Weights of a small transformer language model: 5 heads of 32, learned positions.
MLP neurons of a small language model. Each row is named by its layer, matrix (up: input weights; down: output weights) and neuron, and shows model dimensions 0-127. Each number is 128 + 32 x the weight over its row's rms, rounded and kept within 0 to 255. Numbers have three digits each.
Before each neuron's rows, "fires on" lists the tokens most often at its 100 highest values on Wikipedia text that the model never trained on.

fires on: "it", "ic", "g", "St", "c"
L10.up358:164164104127150171132116122134147157093136097076072049140117136052095131116088133175159117135178133102168174046098078141112136110165145127114169139177168170108111116129115176113143052103131159048075080122153137145119104108124110126140103181078115074144129154141128104135077087074137166081139138146119170119196089157149083141142120113112149155127167121093143089115178157097148152156180
L10.down358:141195162120106116133106082138096140127092087122139133160090131140149123109119039094180121129060136147105084141154173233155121151097095044131107213199097164122145145122177111106135141137045144106164191143163127119087134085101130135134136135157139084137144136146102120131056149080083148081162156100120108125172136146130129142144141185143190104151087135213107115153144114162103142131117

fires on: "on", "u", "re", "es", "us"
L5.up41:145152124155149082084078144104124168093149160114117087064125109161104076127165045150149133090139155084107083109130126135124208084089137106199099169055078094145132107108119097117143140127153063122195133114088109126155127144185128111117158187133153129152162089127110118202141127094135183141150172181114145106108085134116101159170175128119117127074085176161141136118162115132092148190166
L5.down41:156139109133133093028123114177087136163082143073076153151167144109120079118123189145120118123209178181109119114133108107131135153113115163148136158110121163156106169157129175158087084126145223147148112140133173150194097132099115129105137128121147111161152120095088091074178156149119127205067087150124125125149101151105108121070142128071206099118162158125137159201132098101149109115143

fires on: "acc", "c", "l", "f", "dec"
L14.up427:143105091102129084202186124148094133181139160171115151174121112145145083141078126125188128115112122060114084090119130104148151097150147147128138144110145195094142101103105140093097093135132122106100168128142104080198155181098102055105094145150122100085152087150161155097139166120169137125158125153187058155140118194095139141131085138172160137147162145065104160117125115148153105123134
L14.down427:156117088142117147152141133125125144174109095163113179107187184091128143096132143128106168113163116069179164130130143075101098155080059132161090097173086124142098142113126143173123151072050175136108239098112130147159115120103127125151109077138129091128149206145206097150126133111112083113130156118110099114133103112164164159154111108131164105222115111140135143111089151099117128130120

fires on: "- ", "y ", "eded ", "a ", "on ", "e "
L9.up157:079134082133137179105137136137193135129109185129102116153096079079144157146107162142155119094088146147084140147117133096124125120116197190127123113132072195119109085103180165190132132172109131128179114163088095094169081160135140118113155169149083098148129127178126162126070089138157130183104109116135113118128082176129087152107136104125104076127201143190131094095147094159102159121151
L9.down157:056109079084075133099166064164072156156123177165109165083125096090091111096118113168127146123137142172138098125171114140144124114195072065132131101096155116147121111144108133143121157070111083154086128149158168131138120111178083136106111100105173159059116085157115120149144181047148097089149172229103142087099147165125121136153080136178140138106115127089139120195125056156127120158100

fires on: "\n", "or ", "and ", "of ", "f", "at"
L10.up569:197073068161113181169138075094068145123117099108086172115075132091134154195111145111152169160084097113118109149136126122138116128064149060165191095139108102149111196127057149128103157155062109168147111133167166069074126160143159109149086151139127086098178155130123148098082075087072103111122087158120133172180112090164138128109159100133132149123096107117154119083119096180121065142103
L10.down569:099078158094063096125164100156161109148102132184164127107119153073040095133161130148108074092135074154137069140162169175087173136095088173184180089103157175082141133140076157131120097104123130128077175145137127179149134127094135122156130111157119130161126069144139082141123135177166152091098099097141117197066160089128099157154122115140115125133136180110136109121137115118135097126122

fires on: "v", "om", "l", "p", "d"
L14.up44:127098190128106143093094162099107106156074140095157119136144128083098087174152150022102106110111088168158095082142122132131158142098100111091095151065146102154128122131175128060176119162081120178161170116155135109142099093139207109100135153132143125112175107127151154135116113149140176097162188222131133157124135127133089117137114182108113144126083122116103142150091143107130155037210
L14.down44:165113135126155146142107213153178117087081145143126180117138130103106138096136075172122141076086118105171125189163118094193129134158120152137157140156151190201083123107108150175126161120135086130161137123138151146151115063122192170138114149087144181110121183088123130084168112075091102130160095165149124162167174169104091125069118131137090118160137114167054159115193091126130169157125

fires on: "\n\n", "l", "/", "-", "on ", "\n"
L9.up572:158138109144116170151146123070125166136068121078195163179074170144151108113144120157104144128141141110145056126115113112122157106124102175127195121069078059184128162172129075095155135122172090099087147107156086147149124086106114119091128116150176160109159104127092114104098098113119117120073128077151129090126130073109167176130106128138157173077116070149103155107125084116132039126107
L9.down572:143132118101118075140105162113163142172095082094110081145202113139137073098133126125154074141097129116112156188103129101137158151140136069177103075130127104075111106146118137130134062122139180126156137141107090128137143162154179109113093078163085157140171070103093088088171107198124126149111140109068069151147113092147123096167172112154133142122104149044187133211145136154178178108171

fires on: "a", "s", "o", "h", "i", "l"
L8.up497:142095142069168076095173107119122119132116144090172133127114097126122094169129099078139108186092143144106125125029155101129124139133197136146132116168106154147122119173156156070134159123128163114120092113155131103170150108121187059106118188123177116172168104071174165190131134119144147086189182165120108119129107111147128208053134131132128169153164092099083151189174122175120142186177
L8.down497:078061184126158091147112074119106144138145129149140103161164113109126143153118116064126074085208147136124140096153113100118198113158091140162129140103083074148120058131119158160172098114141140094129110173144111138124148119143160125114090122094123127100130087148148175091110107134140109077124130157118100089160105138119059113173146147137091088090140116136180093070171142097089100129103

fires on: "er", "pe", "l", "chang", "ro"
L4.up479:131156128150129104105085125165119112152121112139164107162183140169093098115121164136118103045145169102185128153186184078138140132121131141172088169153104089114149099139140111099137123099133084130193162139174146126131186146086160129096184202124156130146110145170114162185109145083154122118126148147165148131125037149113100133161202107112108123138129139141137121166141133154137145113180
L4.down479:171123106106113119125130172100124143125124134124129126119121112084079159168155094132162144155166081201178119118102149156057123187120089133116114153096174090136157142107209090132163189116106132072090143160185091139132090082130150121123113116113107148173152034115107214165142108115102185104137146163134103103104171108088103057103071119093140138111129118185143152091156169143109141140191

fires on: "to ", "\"", "The ", "'"
L10.up537:149132166195174046125112150136078117095132127139144101110160157110181135137084156119107160126082103111060108102138142141118103109076159188137159103146163111115106149109131149148078144099126154120115057165155108134137099161142097115122171074142166106107165207112111093185175127079104160092127153122092165155085164072173091172184080156156157168084168146035142132137100179098103146166107
L10.down537:151124135095125143253158098038174202144140075097140099153129136165116139085128077158121084066129152134120093101113181134125166124121126072158157164166161131127155165190105122139140107120112105143072156127081085127182137126119121141113114138139151132129128112146098186122121154146152085165102168115165062171111141146161060091107111150130139127172155054125067141131098091195104122119108

fires on: "ac", "comp", "pro", "as", "spec"
L17.up337:151115089103161163146075135140167107128172092126103078132139123153076114109127152183116096141167091119118180125177191132205151132104119112117156168144123130123139077090092168123142110163135113154151161143117109072124126167087083106149137122102117158139235145075136149121131155108153120112121112132133163094154180163192163161167135139107140129208158136139145154192101056130120108103114
L17.down337:067118112134126177112139178135171077077146130097117074150185150142033095139137118044143127156145108155158135160188124124137100128179124083139144102139085140146127130136137091142140127164101119160146096166122133112174133110077121138117163108179143169180198149122095110162131131165127103118154091151109145141091098126110108119140160115137072131083123077118151127167187089146152049124110

fires on: "il", "c", "G", "ed", "av", "g"
L13.up31:153122202141138096103090110104089080092163154167110135120093132139156144129120136127142080147119176064151165065087133132192143120106224102133154114125155135107159124172131109116150142106162118093113074129134112135173104144103076158170121114114069156108173049202080059156144137060190153120113130119106123094159117075134122122114064135132143134121162137134120147129168159122138203093140
L13.down31:164179104123138091154109085150121080168138157115123111144121171184133172159153092122181167109078125124188167138091136176171099116111176122092099096168165114181059097111118150141111067166057135117098150123110109140150123149148153084122134120094187127091087130057082124137118170145134113085135119184134089094128114144187126074096124151075151101155100137097122069116107142194088161145102

fires on: "L", "el", "il"
L13.up58:150145142116224147123154100124085111101099173127119089101112134082152151088150088119166125112093184129150110097084127111121174150114154079156178131122164083135142089124080127109103076150107159107136065117130129132115159133094136140175162083106101170062226070123086111173105185095107101134098149085141120097164159065171150176088119125096155153150094152151116139155105174142170147067055
L13.down58:062103168157142146099097109098188104105113139108111143163099112153060131122106152098134119159092141168174058062075128123070090166057100128134112137179116111159119162118084147131104091091094114123133094130057105129106105094110138142159083137131169120130159120091133094147088175071084120129180162144083102127141087085100161138193141109162133184163094143076097131117087136122098123140161

fires on: "| ", "|---|---|---|---", "e", ",", "als ", "1"
L6.up456:124097096105088116146187158181148173171136113102097137151121167100194109107165122163118078116129135114140085151179114075142126130131124060140099091184117170142161166119126108138112116117098121137141184111159140107090128151105170123075102155086068095127134120146179167076094125165118120089096107157180137145157097121098075123089157162097117192064161112137112137133084147108144165155139
L6.down456:106144131110104132142147171152136127154147124163159181122145119111141101103138168095151110137146114174170127168100121108136092152108160097106097182114153083128113162138134136205126122158128134052131080082125144189143156162069143132178095082119164124126099124145156184159134120088091114164124135133119133121126067137137100183109158103162103129105150091144138147119103107038081116137045

fires on: "O", "the ", "The ", "l"
L14.up369:089085156088162131189158162150117136113144167134100087108128139088092202092143159217098151144108159134132158096159098100119085111110169115142147142089187109130114157169136118133103098094113107143105036105132142168086167167081145090120116106112122083132148099166137120200085134127110165079092193129146145110190093133133146134113176117120139119107111158148097149138111093118117043079166
L14.down369:094119112132060160143142151095070135082146119078130162175144123110124156111133195171115100134100079144142117140089133157121090126117118104069175116156127166110131174160088151154166098094113145118115114155147190109167111123153136080157141176131142184105181132159110066083164161124112126130134112175111122107071167104132149119125160108133172172112134093087169129119138158068081160144108

fires on: "M", "The ", "W", "\"", "V", "."
L10.up171:143175130166118097066123099151126106110156093131139089132093120081091119053090120129165180129084112163089102083111190148113140065149089125130074159172173139119104144152126120078154147096174133151126101159117116085081154108109101105102135127112127124160179130137123095138101148088147114107076129094143178155118180083142163078120113113167090160071142121114085076109144211115081134153088
L10.down171:162133099110127102158122086202125197143132142096155127101098103125153162200153104132078120147073138120070078143180110135097174117181165096180204154130164097111153117162078101115081115163164159092186127162158095201143103161091132133112162142116153153122098141148140101089144153165138113124130169137115189168125125147152175106113094117075133073148141096164124162078126101168091114071128

fires on: "ab", "h", "sp", "r"
L14.up122:137117126089175101120119168155146099125144165178099175115090071152174125194135122169126110083119135066150127124067175108176130076069158115119139115164114140090137129117036116101107195163118121132107145118102134103142138112112114148158138120138126112066151086138136129061118113105081122117140148106119072135117114159108175177190110168125100069105123147157073173115151141135155161120080
L14.down122:152142145119130111142126119091140124174087151151123103184081098184155095126103083157172074178108072096067115100035176175133081129135162149153150155104155176164091088138064148122143134122144109066138156092132152131129093138074171143190148073071125129089158107165114124125153100120134102086124145125125167116084173143189139064131086092157133102138140134154156129141113121126110188165162

fires on: "l", "til", "In "
L13.up40:148142161078132158150137115130086132171151132111171198189160110109115188166142195195109141080135122115159097164096090120177143093100148092116144124090154088113141094176125140103104192157151191130109087102118090113185135148071181079104145112159106105126185055104166166162099112151153132099152121156104168125164103130101122132133133171159147117126144102109105110102138078111180134110182
L13.down40:122111099116097115147167137170073153150149122149154124227146117092127140102104127121195106109119179054142135143117119132158113118079093127095139114096093072116117116193111121158109088077155134110166126172127125115152147104123178102137097153191071117098153175107175142076157142168101039098124181161142053144152097098183149119172164099127151091144105083166161153096170149175103072094167

fires on: "\n", "\n\n", "of "
L2.up626:170143090107083177119078090166130161129175076094105110092045149099134088144167146111152116137109132104132112122128160130160162132167077136129142095085200127144157192168152101058134099107101091146132140098154116113142119086126155114189078174103137109185145202159181108102076132164102117109107100084114142106179161123067139149145159130146170113156183135089130149125139129181183101123115
L2.down626:087087158085109107120130123119128125187171129188174108072117146159075133083086119166193078083125094134092132132102153105131184159119119150129103097162130158064112095104148056155151094095179166135114129118116155187129150090156137119123102126138107080116100081116111125111134074185095158100138123077128144135093133130112133124142159127071143144124103117159158138185100145162122174055126

fires on: "u", "k", "an", "a", "b", "on"
L10.up437:091149138069148148113145126115123136186057100121128133115055129108149085094084132127099158135125120140132175109119098145162153135171175062100084145077154136111099067178130144166124144114129127144080150137070130136161107098109125100203174106130117165134199116101061161164125188150091189114101100093166130061138123106114145162150151135147150106160158118184190142127168150183140097138196
L10.down437:149083126146160096134147117175113132054109099132145124096125101107106158101151147176117104081154162128086111147132127093063106128092106137121156129158168127187096169115118124081162104115103103123149147149181091165098122098092087187078104130133160143104137147079140175150091140095118100113117209121126191160110101115180155154108198150107096136104130170125026148120115124153109078179113

fires on: "of ", "l", "ul", "tiv", "row", "min"
L11.up200:095113125093195127124061148130085071116048134176080145118175099060120140102134120090124119159176187036161040183183114094217128096148150128126157128124165114145090136162092127185157123140148121095095063126116091163127106079102134142125127133109106137101139103158122155087093110085149168102152125074149132159187098153124149145120064137110182146159135117097114129138110092136156123053098
L11.down200:141094070169098161145146094155177076153170142083109147129116111138123152135161198092060186112099079137081137139120089177172134109095173186119113136141089085154104133126117103067111164059129108097079087133185098142138138139118129146185126146174142105136149180118106108143118153149145105103114107095083119109104150107153045140127225156127115170115133109136164148148131107119102160130170

fires on: "t", "ed ", "ed", "le", "e", "or"
L11.up585:116167085183143105116146135076077168094150137107176150089182147122153135140138128140111141140092047125152164096116138185127093179170146137121104086103163104133085179211132161131141183104148182137113095109171165073146168112145109164157113162147126128145143100058181073162078134140121114118088101147141184124202111165097120115103184179093172139099135124111162074102104148145138155186160
L11.down585:133107166067126110110147123147106115133116126142154107101118131050135135128123132146138087168150151102133134169096123064116115128169097152113095116100125100133122170129158132169169072116102114099199112131150184139155067134098168072174129124043140119135156113138108114188060147130103163128170186170141102122119106164096045149084109119171131102166152152132164148112097176082094080042063

fires on: "Al", "l", "ar", "and"
L17.up164:103162131140144108137120114183108110187154075147152127163182121110138140148070103158133147196097116125117145123109156063063127134134131122136101149090161108122128112105109099128195131152159091091099109088166150112086131113110106117068119188183128105072138093141167096095125087115149221084152140157167113105110187126116045137105114119141097102065114063171086111106197130164117149148117
L17.down164:140117141156137180142191097129136130121095103083084099164107102131126117086144148122200172119133116142188111133118100109121184066096130081161163121083071095132154101087102119114101117126128138076153109153129166140166102151143173092150103159130168147086082126138151139100159133113091089119101117215085119122106140079134129112087161136178092140133177138153099129093125177109011139099070

fires on: "it", "es", "tic", "ic", "′", "as"
L5.up337:180130087115074225152151137151140091119147135135142096116119145094064116062156171189104140174174074138140132188155158128055131118186117107104142137191095167102122177092145092177140131116117174194156119134151147163114158110100135118120097171130107094101162135083158115074137120153099183084108112155133146154164167083165121118150143116122142172124162142109129103066063140121102161084156
L5.down337:116144192090124125169161070109115143160087153059153050140174137141176085117060066146110137155154162185160148165151129175197103159083097079184132185165121100148128158127135138136129131090128172086133184081103091144132117123159142102197143136103116171160108147156132142229110114099142143080144164123183081098082091179107071134099131123095159118166156149144136114160106072146137136147117

fires on: "w", "ong", "ing", "f ", "g", "ug"
L5.up36:148080110135133061179141136125149104084117207146143190121114108096117091112138142134186117108130139139136143139089094153108201139174095125130137114153168120151098063143124131132111123096118068135136121086027138065155157119132166129069149143116153129120124177129118099124085136173141161130124145176139161091095129171153129133153105183078163109121152173141099174119102094198111098099096
L5.down36:152153168128151124103149128122047162135053148156122135196179133164152139063116163152178129056099134138122117113141130089109107155105102106125111175148112091159179101108084134086110112083163156184128103155159086112096141177159078138146147131066085081087134129125085147157165125168128118135166140106088084124135103139133105130132137150099060132120125164129140188083117141139110155114178

fires on: "a", "st", "m", "ir", "i", "f"
L13.up468:111103169105131167067095145119134104152093123124166119077103109089103119131177108113187149102085100128079072072050136090089164100139094144085164112141145216181069065112099155112094161151183172147123109170166119110154104117096168106043107169069168174141131090136072156115092156131082132110180160057166099140094097149116141169100125163127138129168135101106161134123086155158129121147139
L13.down468:113139054179146121135125165116108152133147130115192117069062134104157138165094141115162102153116178166133057085100192145154139142101185085100126123098134140117070130096119193158122130176166096095118155140113141162132091083070115104137106128090153153153190118253141161083113107157106139084112150168084127119108141133087143143176134177132117089144098102142084119128114195090088151078123

fires on: "L", "l", "ant"
L16.up207:083104151095128143110090146096066130144106120120057084071179134203123122166138173121119173155116170142174125110074138138160107169128149101103120181116151092078138159087125188122077135127181155103162082088150108100190147076126159146153089177159105122095176115089115088125113157096101143133128115091124130076188128102146164133143204136081134171155128177087090090090138138153142102107115
L16.down207:092113204130156107139102114122092110156157088130134102139117079138075163114117127137087133125136136133142081133174178103149075182132183114115192124114090061193149177141161156108090123143110078146157141098104161094117059148089139108098111097131132159147179103161064031137112157092180082148138150117150087117120121091101146100143149135129197128134123158096165102111149107108152144092166

fires on: "we", "re", "e", "R", "l", "el"
L16.up52:146168151168114102171160151107089123101136156093153112183114085020140146080105108116140092121113111135153144125066143120138144138113120087138143104153193131164086166130090134114170117102119122126073157116135157159137147151150135174171162100155138167102166116104132170138096146119106130147116146119076125110168155072139142083163167154126142194220077108173156058109132145128172063132109
L16.down52:110120086112162102162088123080160125129122099096103158135126163178116106092154120128038115101140133113137169134089123160020192100063109130110138136145164118123179125071104096122152082122121153079046072132069113079102144114123138090132185177163132087125167107130123133159115161141112148156149129122158085127141062151166132152037098095153105155112080100124142089152136128102137169164139

fires on: "de", "ch", "f", "m", "con", "s"
L10.up376:116121075207157128101130166119189155168081168133161170128124100075082100149113089140130142123104124112090131098150190129096096050101082115088095153071150174142123060124075158216108174127139123114071149132113143163097125118059145105115141187089104119130094165100111120156140141139145131092138117095098107119156104170115094104135159157096182161168118095086110125160079114096152136151119
L10.down376:106088070154152116173144165164098150200089145127186099155090139088079097127097190142078146120135095136095150129118132166131121159092081090126194135071181141136118115106138161160081164153131112082116156148136159071170124109104133105149103098103159081145086143146127159199105125116147142093118145114134152075209121145089154105128096102135102135122124124115156133095183158171095085106116

fires on: "r", "pl", "sc", "sp", "3"
L13.up532:157177124107162070108090150126150079073101129165147159114160081117158129142153088079115130131133129063119090095129142085173138094164097135218087157125099171145108125156121117133172081156159152155151149114161103184077121080155175145159108121115135112139128116202056099168061073058058119138214147110149132188138106119104151163118117121119122091071127124097131099156142141143151125113070
L13.down532:126136149163140131053157161157139134148133093127126086175143082179183137196122084130121118117101084075128189170098102139201124139139155107114157123089095175126091128170118159175137160132188088126170148095146101163168136127076137125140110139128121112119071096142126176103158118073102092063162090113099113220140139149085130086156083099135027158164118115166137141127130128128146160159142

fires on: "- ", "ug", "ing", ")", "oug"
L2.up286:092127128175108171121121102099127079111091157081078151084198125090091141194171136184171103115106099115119169122127082176151160063205102127038119089108094138148074115084155072159145136108108137116123152097095109109115138121122150180090142133110142130056127153139121127138093121160114094130128113153160097093192165102130139136075107155129102144074148126162147162112120192141140095119096
L2.down286:189135204093135087144119191114170117156125160149158160137120056102146154093099057139122117086080172121187117231122162122152100126163136119137160155145095109180134140117167090118138158156167143146111124179150144152120173139067148120106176114096124107141116179143084115175154093163188185121103131171122084149122124170153167117138140101147112090106132149131154182154083120147140116135148

fires on: "r", "S", "J", "R", "e", "1"
L17.up71:126157107095141117124127165170095108150107109144057102163129202081135110172097011105113103120162064132122137150127153086108097111090140107152099123087089143101116148181150164162105127124106084090140172134151164167131134129175157144150108184092096128080124116059172171120148157095103069090110096127161143186129132145185152053082153137130153126114166093079143118136164108152121164103105
L17.down71:070095126113114150132076138101181174138089125137158186111107146134161040089122114113192082106071201139169185118140159086173131136129084092124109056081162105109116132157134141159071100159151117120120125068170136160131135155129089126130095089102141135118128224126172159088143129149124106114161146097149068158161101123090132107084146106155144159090166131145127101136101102119012101144139

fires on: "att", "l", "b", "t", "d", "Eng"
L17.up479:128053154168123074187097113156119120135124127123078102111156119109139142159094098149174214076154168115107135157084095120119138031115082137136180084127124092130093121154109105120140194134142175144127064115179122111082067095100138151094128067130081059119137101127138077124122180132088114137143176165135120150108103121122132108142148182053107090135167131123142134094127165168156091105153
L17.down479:101142133136079149143172165096163146102108081111117140149112156110126126111145147088133151132092113094159162162133112209127092152085143086187177147146192126143193142070113162178129165151090108240120252136143109133201150138140109116109049133112125121128110135123106135135136144081175127162144100157156139115161116075112153113175111173124106144082144133123174101110110120149136156146173

fires on: "op", "u", "i", "el", "b", "er"
L14.up54:097145127155147147106172119094116148139044084121132168064154120137154106157118108102177139120134129111102163056121176106078122101139160098072054136100112073108092125162105152079135146089139157113092144123133144075137133123171105138138138084160147161123158105069147171173097164077132126122088150055170166160162117170114120098103154207113155115153128146066105112148191113161134118082164
L14.down54:200118132075068169089174160122101102115123119130125061105145132108172041146165128117140113097131157084112091168103079142093120161096086113114129096112138157130123114169126127137155095090092100110156149081099105108054148128107107135160128181096158107131108122144120177084116142108125148044094177104106163137116103127103094120172107157135143045093193124101149191073181078161189085156121

fires on: "ed ", "l", "aged ", "ered ", "ited ", "of "
L11.up131:114130100082085133125162122125084134104080114123135099086117091116130152100124069112110162156055123098103111134124116131124082087162157160150125087152130144096085109129170116143130106164155117142093073140134192152187100096053191114114139114167194174146167133180155118127140089119115182152151115147145155239121125105136131125103047140159128164125120086105200104063160103112150121084110
L11.down131:154089112133078171150099105139097143163124127117111118159114210079090107144082161102126171122176132173140158159128100182152138116128119197160085127105135165114140124143131085143131164118054106077152098177143158102062160171057120134138109126130056126109158049105101146133133124149175094095165089143138141109081132164211110129158167130137184132177117162201110088132055125179117131130147

fires on: "(", "\n", "v", "r", "er"
L11.up470:164155140105116136153112077142101192143142104144151139097139104115147113150164140158109113099093118147130132072190102123157158138134097088086164148117136150070175109066150124056099099118110148117149184166077090205106134138134121080066128121114092129124140079070144166103094042080139143090115141104147163157111081100164107089107110097116164184122131166120132112126125104154136130105133
L11.down470:079145096128176075160135206132116096116125114074142144188137107164121175139084097110122149078134098148140131155158149145152128112115105133128166193185134181168086147109119107109134193085134126154186166159071123047108118157206160132137095155169113155068155185062128097142108116149098112125168133177143142142147151132092131137079135167128094146135188109129110126127131148165198181113122

fires on: "of ", "ing ", "it", "each ", "in "
L4.up582:119176112129144150153145117134125181185175103190108053126117130111098126134142160073097137114128096061107145146121094154136155107139132128165117073085178165136119179176195122159122084208157116159118190161123123095110192149137097123127147139099082081127102156171130138131119111113100112129127184070155180083161145091124129200120117129129107087093176148128138139150185173119156093201175
L4.down582:111089115183060091110133089062174136133189135146123129092127149139153161120123155156124138168138147135108095097115112133141153136171131159170103106097083110098106106076125099137140175106165116158125128110150188172146127081140123108093090128133078161098137121130089130082086137123096150155131118077148212151135197145147141132128120115166110149166145114187101175116078147154129149111127

fires on: "as ", "chang", "ent ", "ers", "includ", "ud"
L8.up156:140125080145154083100173089140147143153132114096092146134149151155141161107161168146121118124182119127173138146189140150162199106118119143138110159161053120150112132084166072070167114111127122095096120129097148178102140171111154155097072126168158156063130178146074066168120141082100111135126151099189149172086175125127090146189149147140116167111090163159124130087139090161146185134118
L8.down156:159133171154088135056138128093170095147130098122090083145089106093138126073173149113093152084129138110168144122146138076135144161183121164170103167105096200134162099131160119160109138151109063124117096055163070152120170064101142154152140094129156140137100114136162166048113142099140156130087138144099081135113098149137123085145131136079119129143164082127123176100140143083098109079147

fires on: "i", "l", "of ", "ar", "ri", "vi"
L6.up67:092164123116127129080137065137160085182061087113164093111177111111143172163133147099160164098097091119103123176114155115059113113205077152162099116116153108101131085099158133158143151139087136136096107094164083099158136130160224132097089164132149164113098106153100151098140166096132132110144135093184137089158126153136164177130144152127141089089183143163057178175106142183157148153129
L6.down67:125081196136056177124142097098172118147083122129165119144111047127122233141138162132158133174143147159185131160130127126142115135091110103136162115152179082134104126149057136139097163123151090120101082148174190186116059080156126162117142162158176129089088102170142189124168114135102155118146161151086153068110156145168112099156098168106122178139158150108114177082057126136148153075154

fires on: "gr", "spec", "an", "pro", "comp", "ac"
L17.up494:114066100072191078188121148168149108166143123125117146108147121153106167082138147165126066159132102169124148071178087106146133104139161131151117118120127125112125143107087142094174104126132189156109171185128127092092131218081155154114171128127130142114186139115114179155117151104095153139098128168164153109109085182174146139107169134132135083180148088187146123146194047109123076120158
L17.down494:089133185185171123162107134132059167103133136143183116122187150106128121169123114120131149166108111149160134159112169198151162120137118113140111123152186173142062188133131131140105103065113150130192101177148124117134158124110129123106119148164135108194138099177191211140208106148134152165096091149118141124166158137133100127151125120158119154182126183144189121152086131197153109126104

fires on: "st", "L", "l", "coll", "St"
L15.up440:121113159104149169130111105144136064138116078096140073142143166060137152177101137149102133191150134109126106077104113134083144176194145100178083123119150115125122133104112133140096069105085131123098076126175150083116100174079112101179122122139150081067176084149101038122156145097140127157190143165066113077120115152186122142144143100146143086142090129135116164109110112082163090135168
L15.down440:119103092158109161120094125148115076117179155146117125178117058120139147132117155127059120070129164072130088111096092176143131193155118135172128127102152063097063104175101160093130141117129099107128097127098095086172115086139083140117134102123148126081178165066143041110095126141107120161082136076094073125062104158100154162134147127132117171182149106071060148151106186130116163177098

fires on: "e", "er", "le", "c", "u", "on"
L8.up3:104095093162161077099099078099067136109128189112113106104151083099138128160149084152128154162122146152103109109210135160119171106179155096122096174158046123129172080178105120150114128107177128100171118144090143081145113192188110108176106161102142181134183089112187090175079128094135098205168160139181137135168170122068117096143136156158112114130164151093065126147159152095157108101124
L8.down3:156095145055165148142110184127139130156121122093102125146119185119056120151131167182158127116153091126113099074080061080113119188101098104099151119096128086111131161177132088163146096131120120139173166114116152124146107136085154096105142117087125150159132122180130119148169167168157192145087199156088173115074164112097089100074092103135148119120117182154094142129144168046118087106101

fires on: "d", "b", "l", "r", "m", "ow"
L15.up348:068139176094130098164157112153101141106053108083109102120141122131139106119128109152068172087147123102135111096110146070137120107099156147175103083082119109154057134135131186155187167114136101092102098143144128131166131175081077170087092139116132063094114151131106091123129133133060097069130159097168079174108107137123089126169111126079132167154114101126146123136081185147128146092123
L15.down348:117072064156095082069139157098122050125158111106146104104121124138152135089081125076137150152138085173045128188124164083143073160116152160116147139074117115147144127110104163165148145118097118156155122129107077181161102124107091134113100103113205170101111077135190109132135122134181160091163126071172144110142143123106116063127039123133105162104152119122135116134084080131152083134162

fires on: "s", "m", "le", "e", "ation", "pro"
L5.up638:113087103223122143074147150101129168108106171154094159079130107162056034128164125089152136181137157170101122155105162062102154111125168099103110141101181226090132157104083078139100175096144179060090125150153132119109154121123077131094106156102149113167172110155102122145130106078144153147192132113177130130123136110127131115139152142109157198144143144135105115100149132095150081135164
L5.down638:108127142140198157124078106132203062170203159144135070159075171099143198153096122088140177113119077136071174138144143137119128111107154093116154107167142133153125196147181160143165135140097083135123165110168128069110104130118086152141053131128118115120063056077131147108140123083167090136155118132125151136158140131101084107121080121117100105125204107046116140105130094156121078149161

fires on: "l", "m", "ro", "r", "p", "k"
L6.up508:139090116191117080092107156103159181082139175141134109163163123116097068190114130077111182077057136079126140106147128098158065092132049142166099127169116149142129128141072093124101116110123148061166095155171134102172163123122112096075154135154144183168171165112095092093136175128138094101134135143136105137113129090096117122137166158039118171147130084161148146094173138126092156147144
L6.down508:136154131078161102128090135137153108149079078139140142082094122163079076173094118175105180107105162155147052095077069128125120089043120096129159148131183119147169121127152123162146133151126097099053103139191079067145146128176143171158067125134125127126160125083142174155113098131131141167145063077045160161159088189097164080084140172144113102156140087133105124093137133110131078141125